config = dict(
    hidden_size=512,
    num_attention_heads=8,
    num_key_value_heads=8,
    norm_place='pre',
    norm_eps=1e-06,
    init_mimetic=0.7,
    optimizer='muon_variant',
    lr_mult_down=2.0,
    warmup_steps=200,
    final_lr_fraction=0.0,
    batch_tokens=131072,
    doc_mask=True,
)
MLP neurons of a small language model. Each row is named by its layer, matrix (up: input weights) and neuron, and shows model dimensions 256-383. Each number is 128 + 32 x the weight over its row's rms, rounded and kept within 0 to 255.
After each neuron's rows, "fires after" lists the tokens most often just before its 100 highest values on Wikipedia text that the model never trained on.

L9.up1103 [157 169 153 154 130 152 116 103  90 161 150  68 131 197 152 154 138 135 145 152 141 127 184 141 155 164 113 202 138  88 148 121  87 157 118 139 140 180 160 143 128 150 132 132 136 174 126 116 173 116 143 129 240  92 131 120 131 105  54 189  64  82 117  84 133 160  72 157 115  94 149 110 123 103 197 121 179 207 131 179  90  99  60 127 181 116 130 132 138 127  93 184 163 157 179 135 141 144 131 112 119 116  82 152 130 170 124  80 137  95 143 161 138  78 140  83 150  96 119  97 127 105  79 145 105 173 142  87]
fires after: "\n", " |", "|"

L3.up1315 [134 159 166 177 133 129 172 126 138 163  98 128 120 103 138  81 139  72  57 136 137 149 128  88 180 122 145 114  77 136 104 122 101 114 170 161 122 111  97 126 144  90 123 139 136 123 129 133 173  60 134 165 144 169 136 149 112  41  63 128 124 145 113 117  85 149 134 122 156 140  86 119  83 147 127  63 143 142 116 164 110 118 135 105 151  63 111 161 129 117  96 130  93 156  97 152 146 181  95 177 144 156 129 157 171 103 154 163  39 142 143  89 118 177 111  91 152 155 168  52 116  58  92 159  94  86 153 117]
fires after: "\n", " ", " resulted", " votes", "|---|---|---|---", " resulting"

L3.up1431 [126 118 110 134  96  75 123  96 158 169  88 152 124 143 146 167 111 175 132 154 131 117 121 120 101 169  86 107 118 115  91 143 189 103  86 139 102  63 145  98 140 157 155 112 151 159  13 175 163 125 142 106 102 135 113  88 121 151 139 122  99 143  89  95 149 150 130 105 104 111 157  92 137 159 104 105 121 170 127 147 141 103 120 127 143 111 146 130 143 138 137  99 117  55 132 145  93 147 138 139 164 171 123 101 118 104 119 108  64 134 138 157 100 109 178 176 144  49 161 164 130 124 144  84  88 125 176 142]
fires after: "\n", "-"

L3.up736 [116  53 139 131 160 148 192 152 102 100 107 173 101  89 135  95 104  96 108 184 154 182 138 120 134 124 172 153 137 174 149 106 146 138 177 133 176 101 183 141 116 119 116 104 140 171  72 105  90 122 129 102  99 142 172  48 170 110 147  63 137 125 126  93 106 149 121 145 177 175  82 121 208 130 197  85 102 133 142 161 126 124 149 112 125 125 153 181 114   0 134  72 128 113 114  88  71 102 164 145 124 106 179 170 120 123 124 113 164 182 142 162 131 136 112 110 166 107  91 135 105 136 111 202  97  88 145 129]
fires after: " one", " a", " group", " number", " series", " variety"

L9.up1470 [ 93 171 127 125 136 147 181 101  96 160 140  90 114 143  41 159 163 102  70 148 128 129 142 152 160  98 101 127 101 100 112 131 177  38 168 111 200 155 128  84 133 144 167  82  85 112 162 163 102  84 147  98 127 113  89 150 111 127 103  90 142 129 130 154 157 114 143 138  89  76 148  68 105 104 116  93 130 129  96 115  94 121 140 126 169 189 116  95 122  92 150  73 112 105  93 105 143  83 141 147  91  77 111 175 163 102 154 120 162 182 121 180 122 157 127 129 133 119 103 172  87 122 109 131  61 167  91 164]
fires after: "\n", " 5", " 6", " 8", " |"

L9.up1979 [ 92 129 139 135  83 156 139 139 125 152  97  79 105 170 135 120 151 102 195 158  89  96  71  47  97 143  94 129 119 101  94 114 129 122 136 124  99 134 116  83  97 129  32 143 175 158 101 122 201 175 132  79 178 128  76 153 137 130 159 130 116 188 104  96 113 119 115  65 130 121  91 149 106 150 101 114 170 105 169 171 119 108 135  66 136 148 148 113  75 109 143 101 136 126  85  88  71 114 114 104 140 161 154 154 122 146  95 104 127 121  79 152 145 136 167 129 136 174 249 170 149 127 181 131 125 122 115 169]
fires after: " 0", " 1", " 6", "\n"

L3.up1160 [125 106 139 136 122 184 213 151 112  59 108  83 134 154 166  92 183 176 157 126 114 137 177 126 111 127 178  67 151 125 109 100 104 118  55 173 112 147 174 131 107 147 168  78 148 120 106  96  95  66 115  89 130 156 184  48 125  96 181 129 146 109 122 131  58 143 125 127 130 182 168  99 107 128 169 158 129 180 116 181 131 132 111  66 195 109 152 125 150  94 117 156 148 101 155 109 152 171 110  96 147 182 115  89 131 115 117 142 174 146 119 140 186  76 112  99 115  79  72  71 145 176 115 115 189  87 106 119]
fires after: " one", " the", "The", " The", " number", " list"

L9.up287 [162 181 148 123 102 174 149  97 101  92 159 115 146 137 160 111 138 130 141  64 106 111 108 164 132 144  80 165  67  94 103 167 136 140  67 114 129  91  83 124 123 130 100 141 140  88 177 134 133 139 122 123 101 131 122 110 109 127 137 130  75 155 101  98  95   8 106 169 169 104 117 130 175 135  98 113 133 157  78 158 120 133  64 108 101  88 147 146 116 114 156 118 131 169 113  64 127 108 123 100 171  75 122 170 175 109 131 104 146 109 132 104 133 195 141 181 174 184  85 129 133 142 154 120 110 120 113 130]
fires after: " |", "|"

L3.up1654 [136 135 189 112 138 194 101 166  97 139 133 185 100  98 167 121 114 160 110 116 145 144 102 109 174 126  92 128 112 157 104 136  94  97 171 120 150 146  91 114 145  81 134 150 160 158 130 156 140 149 126 116 173 120 137 141 126  34 149 151  60 198 130 105  53 111 122  75  30 125  72  83 132  88 132  60  89 105 121 130 134 170  14 116 149  96 155  83 107  91 175 102 120 108  90  90  41 126 133 130  79 125 119 157 145 117 176  82 135 166 140 101 167 111 164  94 107 116 154 192 155 156  95  50 113 126 176 103]
fires after: "\n"

L3.up412 [136 142 153 137 129 158  75  68 113 141 137 202  70 107 126 135 167 186 118 130 134 152 106  69 159 101 191 106  58  87 110 134 121 138 169 147 122 144 123  66  75  86 165  86  96 118 113 136 156 121 172 136 144  66 126 126  99  89  99 182 146  76 155  76  88 104  89 120  49 118 183 115 119 158 135  92 178 152 144  92 124 164 113 119 167 124  84 143 150  71 125 148 100  57 163 135 149 192 146 137 147  82 109 188 137 149 108 146 113 132  25 159 151 117 126  80 149 100  88  92 138 166 154 113 148 142 149 110]
fires after: "\n", "==", "==="

L3.up1837 [ 85 105 167 123 126 116 153 129 114 167 108 156 194 113 122  77 119 118  91 133 163 119 136  63 175 124  71 119 107 110 127  63  54  42 124  38 102  80 108 121 159 119 134 129 152  86 122 135 155  73  73 146 150 103 135 155 141 125 129 136 134 130 101 131 120  89 126 132 147 121 179 146 148 150 102 146 164 146  65 128 125 132  71 168 123 134  88 137  97  90  45  95 142 119 101 121  83 122  82 138 146 130 130 108 165  67 127  84 100 189 139 166 150 164 114  92 106 158 143  88 182 105 193 110 106 211 105 143]
fires after: " 0", " |", " 0;", " 1;"

L3.up1724 [162 127 106 114 106 139 119  88 162 134 136 162 120 133 134 141  92 111 162 169 160 179  63  45 148 143  96 133 137 157 128 141 138 104  70  37 132 124 123  74 115 144  87 133 201  99 145  96 140 109  75 181 140  86 135 140 190 127 148 121  98  91 122 136 101  57 154  89 134 106 103 122 146 177 134 129  98  88 124 124  41 126 105 140 158 124  96 135 109  92 152 109 149 121  83  33 145  99 111 137 113 106 100 135 111 172 171  91 160 168 139 174  95 141  86 163  95  89 203  36 133 115 131 161 146 147 156 119]
fires after: " |", "|", " /"

L3.up1825 [154 131 138 141 148  98 123 146 135 140 162 125 118 167 101 169 135 103 192  95 186 150 127  64 184 140 116  93  87 189 154 167 127  84 134  45 134 175  93 119 129 111  86 188 140 110 108 142 121  88  76 126  97 135 113 112  95 139 159 109  73 105  85 115 124 136 120 143 166 154 148 175 155 141 120 122 123  78 103 122 174 136  72 107 175 154  77 119 116 121 167 157 103 179  86  98 158 100 167  91 122  82 123 175 126 134 167  71 134 178 144 182 126 152 110  73 155 121 198 140  63 100 114 139 123 145 107 104]
fires after: " |", " that"

L3.up1020 [141  72  98 100 158  83 153 140 113 137 140 126 101  82 144 126  82  79 115 101  93 121  67 119 118 111 166 199  60  91 105 100 187 154 108 176 139  39 103 115 143  74 194 147 135 141 168 104 128 179 155 137 165 112 120 139  54 118 192  99 143  79 104 170 195 152 118 131 109 131 112 157 115 211 137  92 131 120  80 176 158 144 170  63  94  95 104 113 156 121 152 116 125 125  93  72  86 143 168 100 145 147 101  64 151 150  75 119  83  56 149 224 100 151 113 134 133 128 132 124 107 217 125 108  65  98 176 116]
fires after: " |", ";"

L9.up1707 [114 114  90 160  93 135 119 160 140  81 110 101 155 146 106 121 102 163 148 177  67 112 188  95 113 125 101 141 128 187 137 172 185  93 149  92 155  74 134 154 117 148 177 127 139 141  94 148 120 151 132 164 137 176 183 104 116 159 148 122 104 151 145 175 188 149 111 144 107 108  79  83 165 144 107 114 127 163 129 168 129  82 117 120 145 156 144 140 119 113 126 139 151  55 117 184 102 113  52 147 131 151  94 148 114 134 142 155 149 121 155 132  96 137 213 143 125 106 152 132 130 111 119 130 115 103 191 108]
fires after: " |", "\n", "eb"

L9.up1940 [154 123 126 138 148 176 176 121  46  98 124 108 136 182  89 156  76  67 182  67 142 163 124 145  96 178 117 124 110 123  97 110 108 142  68 117  98  99 111 128  83  82 154 172 150  93 108 150 134 112 111  96 141 109 158 145  65 122 108 170 125 105  62  82 129  80  55 131 120  83 142 122 101 177  78 121 117 176  70 161  78 114 135 117 164 126 115 160 145 123 119 103 119 229 110 142 127  87 181 123 147 109 131  82 123 131 190 114 114  85 107 146 141 158 116 146 150 127 101  76 139 149 166 110  99  92 139 105]
fires after: " |", "|", "et"

L9.up1833 [105 129 118 159 104 223 162 143 131 119 139  40 123 152 135 123 165  87 145 140  62  99 120 179  80 157  65 186 150  89 167 137 123 104  89 151 130  92 126 153 114 106 101 140 125 151 168 154 103 111 134 104 185  97 133 148 126 156  78 152 110  64 119 118  83 128 107 151 183 155 139  89 193 162 155 103 180 165 118  91 134  91 166 100 166  78  74 141 102 194 140 144 160 224 139 110  99 155 193 128 108 147 126 138 127 112 136 127 158 142 156 130 106 157 116 167 136 103 110 148 143 105 103 147  76 144  98  88]
fires after: " |", "|"

L3.up1687 [112 157 148 150 123 148 121  96 113 100  95 160 142 101 119 144 136  85 175 160 118 161  98 149 147 125 122 151 136 138 163 127 126  94 152 189  76 118 125 148 118 115 164 128  81 169  48 157 146  83 117  89 167 144 125 101 133 118  96 106 127 163 128 109 173 115 132 116 128 119 142 141  81  90 215 121 151 121  91 114 114  78 134 121 170  83 115 162 129 102 157 148  61  52  97  84 114 184 118 108 119 130  86 158 116 118 138 172 158 119 137 135 143 142 171  50 122 139 106  80 163  90 137 165 101 123 188 128]
fires after: "\n", "-", "="

L3.up80 [143  95 178 160 102 115 144 138 110  54 110 114  80 146 134 108 106 106 134 203 128 152 164 164  89 154 155  97 165 150 107 142 134 100 104 128 120  56 158 186 148  88 134 107 132 131  62 163 196 142 110 116 131 127 110  66  96 136 112 154 105 130 146 135 101 150  95 113 116 128  95 152 155 105 115  96 158 115  88 129 165  88 142 178 179  68 143 158 105  94 162 126 129  82 109 137 132  96 106 107 128 114 137 131 121 143  78 128 124 185 133 141  92 148 119 106 125 188  45 130 152 172 120 144 125 189 159 145]
fires after: "\n", " W", "Species", " ="

L3.up1400 [131 114  94 102 106 143 139 165 126 128 123  66  86 105 126 146 195  91  94 115  97 156  69 109 214 130 156 130 121 130 103 111 121 233 135 147 126  99 150 117 159 158 145  91 165 116 113 134  84 112 139 223  94 185 115  77  34 131 172  86 139 134  57  94 107 168 174  42 134 192 123 139  96 136 110  95 187 173 173 118 160 108 100 133 104 112 108 173 146 136  84  87 129 119 129 174 144 177 141 181 140 185 109 166 132 115 136  88  98 119 116 132 112 133  99  52 146 107 100 103 118 158 106 117 154 112 144 151]
fires after: " |", " "

L3.up153 [ 89  82 130 147 137 153 129 168 148  84 122 133 153 139 115 101  99 125 160 119 112 169 190 120 161 156 130 155 128  53 125 136 133 151 165 145 172 128 179  68 167  90 103 118 141 167  37 115  86 103 104 139 202 179 131  93 119 125 200  38 177 107 163 109 120 129 117  98 153 185 143 169 143 144 118 120 133 121  95 163 141 110 106 117 145 113 164 102 175 133 130  62 148 128 107 136 120 153 168 161 143 104 109 135 126 182 105  92 106 164  87 127 125 102  98 132 150 144 153 115 154 139  94 132 120 120 182 129]
fires after: " |", ";"

L9.up1818 [114 123 161  94  91 135 157 101 120 149 182 157  90 141  82 157 132 170 100 140 156 159 134 171 165 133  89 176  98 124  13 109  95 116 148  92 174 178 160  73 156 147 152 124  99 178 159 145  93 110  82 138 107 144 118 135 112 170  89  96 134 114 112 131 167 157 139 160  93 146  87  46 113  80 138 122 158  97 101  78  32 120 109  59 118 102 160 179 129 137 167 142 123  71 154 154 170 136 103 160  99  98 129 116 151 118 107 123 164 133 112 187 125  88 208 111 133 139  89 120 131 136 145 101  71 154 126 128]
fires after: "\n", " 4", " 5", " 3", " Vol"